{"hidden_act": "swiglu", "norm_eps": 1e-06, "parallel_block": false, "init": "normal", "decay_fraction": 0.58}
MLP neurons of a small language model. Each row is named by its layer, matrix (gate and up: input weights; down: output weights) and neuron, and shows model dimensions 224-319. Each number is 500 + 40 x the weight over its row's rms, rounded and kept within 0 to 999. Numbers have three digits each. A neuron's up and down rows have the sign that makes its largest values positive.
Before each neuron's rows, "fires on" lists the tokens most often at its 100 highest values on Wikipedia text that the model never trained on; "fires before" lists the tokens most often just after its 100 highest values on Wikipedia text that the model never trained on.

fires on: "==", "\n", " ==", "==="
fires before: "\n"
L10.gate635:459512508553452403431413541469463444469461423531476502532527583466508511475464517487479542498504541491545475576460508556494477521543482492456518532562512538413531511479451470573479468522490585553516471471495548547553551462483573539457539484551468558471484514508500587462500430504435503476
L10.up635:459521478472558533511489553555581424439438484446562476535514450483424483531464509459493507567414513554505538514556519533522455488551519586537504537481435486423499465506461487515472488508457510516458447476488523463541481556538574489468447600526497502458485465562597479498538424515471499484
L10.down635:467525476541512488522516521532513554529524489487468498551464478575498562496518487468457545501518507487451474479459522437481498457473547492546501521461539490467507393464457490516526520495536471470416572504460484508498429557496526510501456490515555517462484512510522496526515515532470454467

fires on: " |", ";"
fires before: "\n", " —", " 0–1"
L7.gate837:511540506509468496467539501473477564514495494516433468566456440481436476512481540473507469580583446496563538428519546494526579532559491548494499456550560540462547488515484485518515498477572538481509538535510462484504500506503534540535458507551538340502451557484512447531509522462479480486
L7.up837:607459504525508406566531464449484500510507513478389560546543515428529475509511513514540482615471527492583499493458522491503486490540526494491525530588494486435511483523471507492494424466518517520520517551480557513541485470491519533432495509476441468510494518473468472479486508485525486511
L7.down837:502507561551442459499551458499484519525498506551435474581528467483479497560442552453530503530584438536503529445471516483513573442550503552500528532493493546448502499569506500528529473479542482487523552528477529556552530457458554532604488490485486405541498551549496459531528453457519507499

fires on: " ", " |", " and", ",", " Sport"
fires before: " |", "\n", " "
L10.gate77:523516525531466529507505521462452519516499485609478530536521536484477512492481532482524508507546487425570523559538514498528506530515517447581468510531497483537465430486506474524564483552517524548429468405519485502508506547490540510493493447465473505526528547499494436491512474565537414476
L10.up77:495489456473484501530542514484430521500492486569534525522455518474445487487492535458488502546391576558574477479458534548488479496497494547527478544511497554519522506552471439491542505510550533518544508544451468476511531524534566574433542515501490472395462466511523513492533524450512511482
L10.down77:524496562503480562517497472469522505440498490495462488507436495487571516498458540505500524463567459441561529481491534486492506508514550530514525425441486444501549492493447567511489446480491516501403562455564537432538483504478506525522486519445494502529441480466438481465442519516492456484

fires on: "==", "\n", " ==", "==="
fires before: "\n"
L11.gate427:454503490563521385477490560506512518502502485508489507559506548430504477465516396463472482503524509489468511582532535569487515476517419472506495545532551549513592473484440437483492512451495516593511552521491580516523556498461463520473503474568453413541484462521461489496513465437517507557
L11.up427:452508484488446467478574512545536545473499497483503447519517532407488536522552557471583520509458548402497571509505490545475492590454413510515567528526579520479506490510513484536387476486551464481415504482514524508427512514522496522531469493508485482529540557556460526474539547411405433510
L11.down427:500476589497532472503511508494518479486494523480497538508531509469515534477472497519519508504506476426500456520438499475511506553504461477519536515491489517618484512496506513516464520521546552518356500530520517492516436529487521484526508526442474542502476515539527546468467486529533521494

fires on: "\n", " X", " |", ";"
fires before: "|", " |", ";", " 7", " 1;"
L11.gate809:548495447454482498503478480487561569529520421594537531551541468444444469477532534487515510476466506502600487495434542528503504498554491530501493505497531563444519484543477458470486510455501548505485479533487514529500556562494566515514464507454403531500502550535479458538500472473511484497
L11.up809:578538487449471463550523493480561525483452428547514460501507516495508503441556465526495494520495495550652503507468467504440463592507540522513486485538513562496477474527430462537533532479503522445501433459499519499503481546533589549511520455415460512505550557490470498501512442425497519560
L11.down809:478499535563456521472543476516465504511475510569451487494490549486480531476492460509509509496491453475638508474453430489525480545495556497432442492540492487524512520480435509579549463596503458493492507499486478488490492566507509493525555448437461544512463521500565451504579497477475561482

fires on: " —", " on", "A", " Team", " 0", " 1"
fires before: " |", " the"
L10.gate887:427509495448495451544446481437466512494488512478419430485496471451493525492504446493526547480423471517505585539448571497475521499534477504536510551569523507417499526528529561480526465511490477505562471516508519515521561514495496549497467533463540493470449575548560519549455516484572400492
L10.up887:499451494596501540517487448442484474422459533529459478563553506531480488494504501545550527536549559521502458540474529501428483542481539465555459533557443522497470472532513557475499531528457555451572468554511544548420570421474530470537500545553506441483520478493502449519485520429482471467
L10.down887:517503510538439505475458468551484537569515448557437548510518544566479485389499577519511497446517501463444517530483559575510482473572521474524504473526477474491437442441565483482606498519463490456460493492484550524497485577501440520508555481528537550435590510443512503478480567515433498510

fires on: "\n", " ", " |"
fires before: "|", "\n", " |", " -"
L11.gate31:478508537460486549506556501438466457538484541565444524482564499481456421466553526489514548576534517483414486509453529429492496539467501530530513460502472446538518481586535485527477517429516523471507490476459497522522491467480535515517456529552493439495617453440530455483512516505531528525
L11.up31:506489528510459507508555533470522449405508527563508547521455503499526458466557608484557453585492499529495531567496524472478480503490446463470535543512448470509551458487490473543506483473646491500494558514489546473461430478510540483507499475534542536512541512551533511515509514500481484439
L11.down31:433484524527495499486499494537506526453520492503503517550437507548498494506492518537531511498578432474555495439365515482482483515454545471586537469447523511532502528441513514485513465534513493562504492451440525489513447529502550511555524418543502425544493577471459429500500515579539447536

fires on: " %", " ARG", "AR", "А", " GER"
fires before: " |"
L5.gate14:457499455500498471519571448522417539434479523482469486542535559572498537464492547443580564512556490440498524499415444507512462553378558490568560519560503523504566467496458441473558453452561441466515507504423526544547484456529457505548470494506469521490483489477520516461540504462466481440
L5.up14:472516493485469525464480453523521532491501551552508510499519546552463558436538510471582568516575523482497584547456470506475469584455536509531521528482464471539537420487457448531550502467560470498477537505398514507470525517515458528584490461539482559463426488519513468446477543425460516556
L5.down14:466448533497469566487525479510496510556509515574528474481492539547540520486524500479583508492483498427486537443453494500537497506470484487493437477516506453537534480493542468521486498482479464503426452503478511572436486453528497491613496495449484595499484518510535437525526531588429546410

fires on: "\n", "e"
fires before: "==", "The", "In", "===", "He"
L4.gate52:485461540480494479448500527490526537469491479428476498538491565536545497499565404476502542457392487503525504536484469393558507489507491451467509591568560514447537468441532517470435532530501490461513559539495504570575589421469430452501493484603483522527503437493485484475521474514545540524
L4.up52:484428570558564517488513486450488530489490513448533496485490479553531544512464521541486453473477548480464494499457498497506482539441540528468525464480559484526454463391497538545507440523463441470487440485431480485507506510495412465560518492501471454486504530441507461541445508511510520531
L4.down52:497489464502467509508490527521470523543497559463619475449491527588535602525533504560508527473413565488516537520488484461471516515456596450526566505544539481513503484377491513454435459518505464520559522472480480493525511441493402525560463495524534533498464502397554489545496455527609492532

fires on: "\n", ",", " said", " ("
fires before: "\n", " \""
L12.gate63:441480513532402466415507478479582566514528452520535499510495520547483485552484486492444514501495441486467435444469586515535465534465397463507456537478591496492492463524496429517518455478530501512456564528519483497540532427485466537514432491521468507535463417561443525452496460450509540494
L12.up63:504488487508520481521517490468472529501505485519522465524435556366413505500428501499418458445498471535553508533507591568487556493500535496470461494425512398535521471467512465511505536462537505528489455473472507501544481489530538485483475484501552536466499456503520478504549501475515498447
L12.down63:446483515552525486453525413559495485483474583458507468545509522516554481488549539427524421533526504381452479493512493485516498456524458562505550482519469495490519572503482471529488493517508471464429507530493594518491538505445524479458514505489514514509549522458449497518433498562489500492

fires on: "\n"
fires before: "-", "|", "\n"
L12.gate1056:500521519533462432559520490525560471522571457542555517489487481502468439553479459402608547544491509578536454516426482428519473469493542535513539517481536521493535492418517497463535485504438503489564569536457515489469549509447539478510458463490527548500452485498450497487544447502509490537
L12.up1056:468497418541482492522511543501453485455435533675507448462523557466445525499556471478571490495437537472468524554484467505524566521474546471501516485511542518465470593440516568511502545489543498458460491501527532548498475484478486444484441453457494486452568472523430405530443428464495513517
L12.down1056:451536525448440457464437563525496474488468491523568484461513418475471485459524493483502490494514399525479509497519519572507527500488521510537540460436541507479474449548522530477479611519512517482468448529536554451458506424464530445524500457480468511471589535545488504553524487494509486456

fires on: "==", "===", " ==", ","
fires before: "\n"
L10.gate520:528485558530546482478523509626446512503476466493491512499515480520492471563435555527484510554490493464520412583530509508492502485443413479508487567458499544563495549543531494481453463471521469560530508502501479478529515469488475508420452486460440421580478531531475524590507451389474532501
L10.up520:484508518509469509495518504532401491509510487502451446509603566445451518523531471479498483509509507471521513494495502560484517501468465570526491501482556530548443533559437437488482578431523477500491474463484552463495516557498443511525473437521500489512440508492487487503499510562427499453
L10.down520:483516496482567483521470477468492519493544560501590484493495528349515486474516533512552467438469483486445473459620563484523487508514563493505515538532464480479523486447485546441475516516541504470501485478446440502455490507516426462492466446486556473456501486498535558523446522503512454470

fires on: "---|---|---|---|", " station", "s", "t"
fires before: "\n", "---|---|---|---|", "rud"
L10.gate269:469519458432556441496543499469453465496560498492528579509487508469489522567503530515626482537509433539497460549498387530576484516474472471491508522445487497527466508463531552487510450492515503447500526524498491491455584494427449518524485458487397494486461475477511532496557561465478570473
L10.up269:525564503494488491514487511523426495454474466551521567548465561477550401485414526473516557473546478494506451490557457535535523538567535530598570444446513473500449481514522482446526410478577445435481501463507533521538524509453556474510575557454539528438533464467414471460532460481522510453
L10.down269:506498451479542367450451542477447462487494536525524495450514567574535514515465490508549505568478473396489453528518516521553488524476444557516486493445543499507479445494562526465526605528498553453511457534527493521534493542426506519456483607497545522484513479448482511484489519488480492522

fires on: "\n", "==", " ", ")", "==="
fires before: "\n", " Lin", " |"
L10.gate990:464501557554427466500464455459483482474526463530500458586424580585487515546541471490500494504505501552452405545444521400550496462538454530506547512483527515461507480479507425442490471496481518446507505459419516505520552536520542584447476568551481543492483604493438514462493496491468554555
L10.up990:519532486528470529548454513554490509455464487495464470512507544534505554468494455513488414522510549446475474525529429518498490475556467496501489503443545493458476500465470444487518492528466522482453505443488529469470552489539556498499528573513470522469475515532450501507564620511432502465
L10.down990:550517444496539555537542490520475522487477527523488524456521410484504540439456482494499490438492476498481550454549461567501487532497553524569403507487519534516503564466412540523522517516510525552457536550537566472442482472495472418526520451468438458459533413551533483590438507520552564479

fires on: "==", "\n", "s", "."
fires before: "\n", "-"
L10.gate79:532495526531470447544574503446594484496524489494548485524466535553510498578430512520495455505474537487572442504486528389493552502458521463525538625579471602524500467554486441442494453476523461512497527498384501514481485505552463560468512496472499523475491447519429501489523469501506457513
L10.up79:504528478572456473530494506521444493516436492533527511474565497498454550510431553474556460465436503435518493488546527506508508487448462547451577545543562555502572489521544522494638463513493508451437530447461499438430506478527508498513485523490541501470507511589460534497486535453531477571
L10.down79:472513547483444545559464559511496504501482538530480485448528472505430500498460418466508505545478523479566554522482529528534509585647456540607504401492542433487546574504503557478453576512529458562470504493512488478522529504515512473458495521487443457530474497522451535592507527525530494518

fires on: "\n", "==", "===", " ==", " ==="
fires before: "\n"
L10.gate223:447470513498496497531543503485539553438574501495457544467503512522575469500476467497447499467476571526474461465479511465427502534504495540434531547529454489473556512469432484524524498435536484493553481479526497551527561451403512498486487475537467483510506478570504549461447430490500550505
L10.up223:495499532481448531403510537536527515472471516490470429536489469526493483526506446501579474487525493529482505487494550467513553510470513522470530480471524498483496459517486469461477556397578559442491544462524565524493471502433460505518485520490525442509466438505515509520519407514507526469
L10.down223:493458522516423519484577503557509493461472443471472517511529484577499515545463482470479508515428528441477549547528515504581517514468485497528473475565518558462494486508495545422513487536503576467472551515467602465490494453487449514606496605490528489474527442493488526493572461524493528511

fires on: "==", "\n", " ==", "==="
fires before: "\n"
L10.gate1:556529573478509475522537482443532518503485546548545493524501460499554471481525533461488511505489481511510519453442550455443566557536495572514507505459474509544520514462502495496536507541484475485511541539464509515488526451477556520550536479477514420486452488497498468490491506544459476487
L10.up1:442501512513429493551494518504496533495483511517511496533509553445502492518471487455547452444574563470530562504514478506484492550394522573550464475457545466534531507508504513417554555464545531415513451563537572452466512470509467508502463536528520461537540534483505526566492433523492491522
L10.down1:480496480499468550501495492466569459525507423492525562496552470568456561467516571462442481559544468444561487460468484495508485470495501529505543497501523490500516554478525519422593505497434496505502572585483558539531587501493531537480505518531502484478452512525463474524563537521444481476

fires on: " %", "|---|---|", "|---|---|---|"
fires before: " |", "---|---|---|---|", "\n", "N", "W"
L3.gate716:457500561475492492436494507504507535477441481491520559418511590531530474548477535455524531503532525522552528585445478498556494531443513524434472538518493497534514472487488395525496492423416509439484571448448526531567470495482567539532424523397498514506452488473463478460465491411533432536
L3.up716:451460438425548534510430476513494512523472529463552551502455499534495497475499526519463545416475475474480495558489454530524514522504495502434436570492534512519551422526533444515469462513463501448492507468419457547446510539544488528548472506483547505452474446475485494471475543545541502509
L3.down716:528437478471542574465455462557445496554488531483546554530481441544452479473513503474508466456481545451486464548495526491475526543498481487499476552462505480529564506514561508525481475501458490465522452505478508525424490544508451529497557510523538503481511524528515525559522509525477530455

fires on: "\n", "==", " =="
fires before: "\n"
L10.gate1059:455524564577532499491524476446501516420589418546518470483453501503558501515545462473446543529538489526477489514462497426439501529489544492537546533528538548528540462546457464512511515467501542505553514515521427444581541432552445577375501540460484488548460528519508509447482467511438466475
L10.up1059:488545446519474501461585529538500477507465511444432510453594395494436586450550447542506491563473497491509573526495543507425525486501461527563594530506556506554440476464470467453494544537489451500504499504488471506498552515484522495534477541523584482529473520487550550563538512479542455481
L10.down1059:446546479464520521516424517497524454527462563437457556471521535499525504439484566500510510536554500521509517478572536544589474547559424522451549490548514453463504548497495483474517525519522547486525516499482493539496516547477513532417501462556460556430520523557492441540491499484468501474

fires on: ".", " |", "\n", "=="
fires before: "\n", " She", " At", " ", " Her", " In"
L12.gate254:491490504489498497478543511459502498478553471544453547467512557566554485519448463441572513463483497428492477465501551564524548461457410487544575548507400468467557478465434515483574510474546536514457547417472466522499526458525514486504509458601501512462547462491494497555465520548492515519
L12.up254:507487452586546534543457489500485505530522467527524457523454526523552527531513521441549443567485473473467557468516454554470508511477479525551464589497462464590536499488433510508534547449453464526478492563559514478518501529501470524581449471499490478480522455440504486448443495480593512478
L12.down254:481472460481498502476505369557515501558458380540453466432482501544452484483481494524515481436484444442486449459454523547521473554440514577546410499535534449496521468533444502474510479466505476483494494548511507435557458499469559490514558501498525517515480479529611487479444526533516442442

fires on: "==", "\n", " ==", "===", " ==="
fires before: "\n"
L11.gate199:552520529549498411530514488495512523514494529475489482519492559494547495532521484458501487497481574454538446494458463528486525550408438535431563525522522534406497496526604479506443409528418583510494595479532525586557580493453436468520483566476487515472445457494445584532463521541504521536
L11.up199:492471487467503489561538597530535527594570554435517497499602558426532475552509510508498454495468572442533430517508492537514584583501467506452541509477497472397467506515474452496459469511442471503475567522518533508513570490515471517505538509535504504482446509500444563523504534482499512527
L11.down199:529483456479517485503495515451511478420481491465502500499456540519468441453542512506467526492536449444444525506461508463517500497550504544521471476499481545482544501531450482489517524498513554477456498535449523517475484498498501494479467524513536467479501499545544473465467493507465508463

fires on: " Country", " Sheet", " Team", " Party", "A", " country"
fires before: " |", ":", " B"
L7.gate298:454513541472569442465484447417516487489517479562491515508441502488439528481486493458575517520510507543482544519426489535563530506446416522454546501556577533463508487480463505448542434522523528461530460614487556474564523501497531492453512472502567521511498483536513509462395535455489525451
L7.up298:462491471538503533461511436477518482519450537494538536464453429580437555442483448527547507507472449501444453492475531539525458435475453519499474551520519541490526503542531466446490477479455488519544469492506477526505580412439475430577435508465471494486462476484561466424504564570563473578
L7.down298:409572513535543545477477432510530519505533583503465470497535468484523613504560413512574492494466489529497454497584483534501441469559447533539470509551480467460419569520540552514523531528467527514576441438506493487534512517517445409451504555507443463509469489568510542447452588492527546475

fires on: "\n", " |"
fires before: "\n", "|", "-"
L12.gate458:428482519479485466471497493450470419468505514589500493597492516464495462431480447508531483541576495526426492497443515507547538447543450446500443526488572539484560465547448424473505506493517531509556549485523539557539527481500505477494457423475552518480444449514488561528465507554512539511
L12.up458:491486517465493510511513446428514474498508501477478482560577535494581435487512548474534491480532534513452441444501564521524485543521470532537473557538523544502506485508554492467536611511547515476511569470494503526545484509479544544516471506485515488500567555526464489512493535552556516496
L12.down458:489436523471522493493517495449480491499556524565499499547460562516492527553527494457493504493513539473472484602475518467497589495404580496500431452486527465549532424429546524482480493529415516529511477462440509567542516482492534474480521431512460401506480535467487488519492495535509524503

fires on: "\n", ".", "==", " =="
fires before: "\n"
L10.gate124:517453495544509457461493476488573560421580464420507497538425532502513437476507464412511474483568605514478465491520500482452555500467435525498473509541450538482470510474507469440404487505438482470486469459463496529472535516474488525538535556489501492561552544527537538415512503517496483523
L10.up124:526433505496544507484561487517552520462474510474542455546431554557437448510416537482521462502525487440523519544528535519532480533492491484524560523494452528453519533503475490485506524464485455539441477522528514488457506516559502507528521507462534427469497496466504538525518563488580403499
L10.down124:531521503498528539505529486537456481480490481482501500441559493506513478517478547503519473491505478392439535537480488489527473498515505525486589453495493529492496492503529478549427525560539534431447517507475538453493499523525455528529482483503474545462443546545499509521473472458501522494

fires on: "\n"
fires before: "===", "==", "The", "A", "S", "In"
L12.gate669:531493504525503556424511511472523490467564522446508458459453584496579471537406521563441464519462494522449519492450478497607581493504419462501476471469435539410510517423532567532505489516537497480551523645469532547444538511533484550509516462532493483517492512528467506435497428484500485480
L12.up669:521424511507530517412492490460479506531504506463524395477494519493506442602524529500588499445507545474473430505543490469449556575453519501505534563513522516610536441545455499529516469492615582505516556437478476498523497515505527543497490525587483480545580611464484439391546514479429507480
L12.down669:512478511520507513536518497477447453549453471540506511458563490498548559501502487474499511440495555574494495469509477546461497491577472508510450510490524482458486516508510482449437563536523538464630433498549525539468489502453478465675512517403546525551471496438526541521496508525509491441

fires on: "\n", "-", "==="
fires before: "\n", "|", "-"
L12.gate662:457457478553454516512530483504436472538513580570576496514490466493487491506446489477538483467454438575502438518460475427437493526556494494485571556479562535523502520581519473467486488506490522455493576496543473560500459516460507488516439500573543470536509548603470564448489444474482520562
L12.up662:497457505450486553535465557524462425483549520549526459495507522458488545440496560534556444437571449517542523510529551562449525517478496490528500483459499461513485500459565436530550560487536424536536491504454521494496502564502487489463424516485538410528483517476499534565540483497478506526
L12.down662:466492486532458537569529607456484475479421475492406482462550542529493521477520494509499501553533519505460564515524527464509544467459573527501532500503501451525454509503519468443516500485512545548588510447471549452478535497465487573383442486503554476495458456487549465537524470434461559548

fires on: "\n"
fires before: "=", "Career", "-", ":"
L7.gate1068:506489568492491444464500426442549578546510469479466519535498514540515497460502467512506505480518527491469521486452390452552515486495480539593504490518514504475498571379485452441467444573515551476506532485492479508520553500419648472462468495569477487523493459521508455466399515490535461546
L7.up1068:527524457494536515481472490520548516482512509486499479490438602525567541536541433433574443427561498578560501470463502481478450502471502461539511540479519590534565458490508540500522527525485484523564504509430485569446482496454509464544447477485551407429550469521513472500510514551530489537
L7.down1068:486491489506525483513545480527569485495521407504495577546493588501496517504492494453518442434558446543490491583474494452498537457405447555533545464482474559510548554417506456426549510529491559554581484439481505513494530473437605528525518495468556493522504447547564409527495495619495566542

fires on: "==", "===", " ==", "\n", " ==="
fires before: "\n"
L10.gate899:420510537486490452439516478512528537482490449489440487422476560454536488504488448474472471501422530485549515509484541498483522538400416415490516542582515525480535520474509452427472472515487452510502504544423520534462552505518535524464458476508542480508518491512482505472494444450504508560
L10.up899:461565628537497564488526530563495438497439517531506445553567505501524499496461544488570458512468532499536515532471565542456529515505502486521601522520508464549535481489517437417505511544568513403469520472507574478503517536514500508571475499528499459496500442490520518485504454529500562515
L10.down899:480556496495439501487567522469532489497456476452427505580523500551531522532470476556550508537456507378481473530542493449521497500421468501490589476494502496542513498520500488460480467499539496504431506521486578486541529483483484517603455541537460467525497478538417526474600471531544479568

fires on: "==", "===", "-", " |", " one", " six"
fires before: "\n"
L10.gate839:486497514541501426529504503476515536506535398444508524549484557511443388506532402496550546523467505531415518427491510510473556528466555561444504558529512621531563494525528501500565414442448563506552541470495492474467569443507495502470444523483463464532541482479477510492493572610519527537
L10.up839:487538501477474519474503491524502555492474558566504519557496489593464635497427455498543513479554537461473556502454551470449435586491427498485545514483506479517509494580475435517489455559491490463486500482394460521472486463402499470504474473482467589482540547525532504476530571463532549544
L10.down839:502471437511559488537515509531529467487479473491503525505546543472492487501582504518460503531567487514491451408398512538492547449431494499478526473490543531490557468429499505532544538500494495533545508534522504507510529500481572527514510543444499486377502433574482508471439412522526513558

fires on: "==", "===", " ==", "\n"
fires before: "\n"
L10.gate445:472478430520462471431499529537496509426521438503487512491449558436547463451514507445405513488467487549517501465507489512469598494457452482497517507528489500558537555477490482487494469454555510511491506486558533533550551557484594528555501525530535499436503555566472538448492521557539528475
L10.up445:445496457501495498515518561487561460514468503488537498499484578409495533513524464512544480528415440515515496506539494514480522475490464466555492509500498543482493502452498532476464537462571513503444546539540559493407529466438589522488461500531538469471493528523518403410547435548576510488
L10.down445:480531505490507520533552497444487507516494534527468517498537484485497518502457436579591506559524523430465502460529494449470465428550518564489565468556468535476485548463495532455509490540523505496464522509529515471514429507425437430474502509489558507512522496515510515515453528474495479541

fires on: ".", "\n", "-", "\"."
fires before: "\n", " The", " He", " In"
L12.gate590:557506491527471547419467515538530527477476436485488500510546569533491551454453500519469598559404519499519496408480541499492515523495516475498476510546468463441497598576544463543480537432499471475553506556517491482468517523448494567485469514458485498518506507523498522544511494512426503462
L12.up590:473442501497435498508490442444514465479511476537454518468455517439511530518495462542580460487469485512568497541503542485471371547522476454529515473503535488489476539462532484460592481440446523568492495480458517455488532508545549606566530387509520541453456491517499549537461508523512423526
L12.down590:527517496541470447442541502559492470541448424487499551460455451548461458434461490509452428471490421463511449546509521511486493547473437517491453500538482523530521515460576491471498482539512521500573531495561470449524449573460526429466524477503458559473480480539518546584583525433536522431

fires on: "\n", " not", ")", " |"
fires before: "\n", "|"
L10.gate349:409552575515472537496489494419506472491543501538380530550486475525486533531493515494512547475489466551497473432471514586519543472517476370476574487515544486523440494452559485463480485508503509502498590507522518517556499467412574573504486509557433471506499532573485399466560498430502465453
L10.up349:513444529462414473540508494548517492516475506564529519557504471484421515519447446438476552459460543542469496462478492500484510540506531477516486470539510495480519532458468544495572555511485541531495405551510528474578394512531605512524431432518528531494444473550477494492541471441550485394
L10.down349:548535582500513452436484449547498478480477460468491511476491553543563490492491456550444495541491476476450523487490488475500493540510537538499505496443546537563477506470434502478421591531547435553506449516490435483461527518552516485580426505467536599473422506426541521475478493430525531531

fires on: " —", " X", " but", " where", " W"
fires before: " |", " the", "U"
L10.gate329:449456524528529482489469549497593512570475572502561457498510488510435498490528489483540456488535565512490414454449568493596544496420443487535554469517515558493494552415562491560485401459498590497507525502450501471506556433484602577476454489524486477488514538495503447447504544548481516491
L10.up329:467503595426519429567450524531551520513524483503526441500490492479457513528498570530506466490508588467508495503545563514492506498521505539498497569438552524489513541485531495581502499509523538540462428454453579500547471465549519479497528612498493493490446554500526531530474539461525531496
L10.down329:440524535476484490469506505501491536527520458493502522526523517541414525577467550482473471521500496473477488448540413510500499568472541499503509446478465410534515502523465433524495514483488467512480493489472464511550487453546439521461523563476524477549483469503480604528528434429572524435

fires on: "==", " ==", "===", "\n"
fires before: "\n"
L10.gate532:407498456500493442553514544452516519453557443513461533477464492466534447467540473452481427515437482489457515495540579435508548494466460563521488540482529559477545509476526485516480429528451558444501523509501513555435520453481540565480534523514541555439490438447496504451474458458560523592
L10.up532:526557470524508467444502576573459527434401558495417505458488534461525501481504518500548504517512563477503582481536513503523505501492455500550518507460518549485479543456459467551598509499515484518429446529459505478493508535552487507473478496511517530478521510556445512513501517450574489508
L10.down532:564511475538483489511509545526487461517420495489488457493476527546485525490505483550524480521494448370551546500498458548553454504537534514486574473465548501548474523527464472473476525480507527529445407501491466490493524521484435467536526452495461472506461478578535469545524518551475506540

fires on: " |", "\n", " on"
fires before: "\n"
L12.gate201:459514478444451504498544513476555507523526516463495487528458515523556456487518481440479484468443562434501476499478539492497569449533476540555506533537490491458528498484555457497466452488482574529483434507499606568481557491536517557564502520542452489436500432533442527504534426509557519493
L12.up201:484540510401490559517495482433466408485451444500509523441491478531443536533491525490483492429411462522486517478538520473508448567499493484525424491476505500450523573506548509490509508522543498512485477436532499566486465606485515516532511496489535543473569489518444515573497446553542528481
L12.down201:495521525495532509455538479486470424516495479512536478521476506527510494529529454508537478481462423418517481507448547492548484521553552558506478499498509523552488519516544517496468534459519453522508510550484491485450492491532493442688479490513534447521513517458481532470465518504484513499

fires on: " |", ";", " 3"
fires before: "\n", " —", " |", " 2", " 0–0"
L7.gate193:574531474520502474521462506483485477550500452479507554499485474437510506543464440475535515529470440455550487511510544433483520460496512489486469495554459509473511488577501473542544474459524466501486528502473529465474553504579528585390520501493448443434482506507488432513505483450539464556
L7.up193:471524550457485519476589515496517507486534453518484519572507507482453499491519609419497394542512473511562522444492491519532531553445565474506528485522500547476490432464490504483555432510494558497529461451495436497562446564501459534523477507486537474542463517448543483480457593447436464508
L7.down193:535509577453523501508507495503496520534508495486501497511540505456546483583455517506498565415531484407570439448537475521469487484559515418501541491493510484480482490590490515539494448488548512518484570505497532525566522503540526502531516505457465425482545472534453476528495431505502450495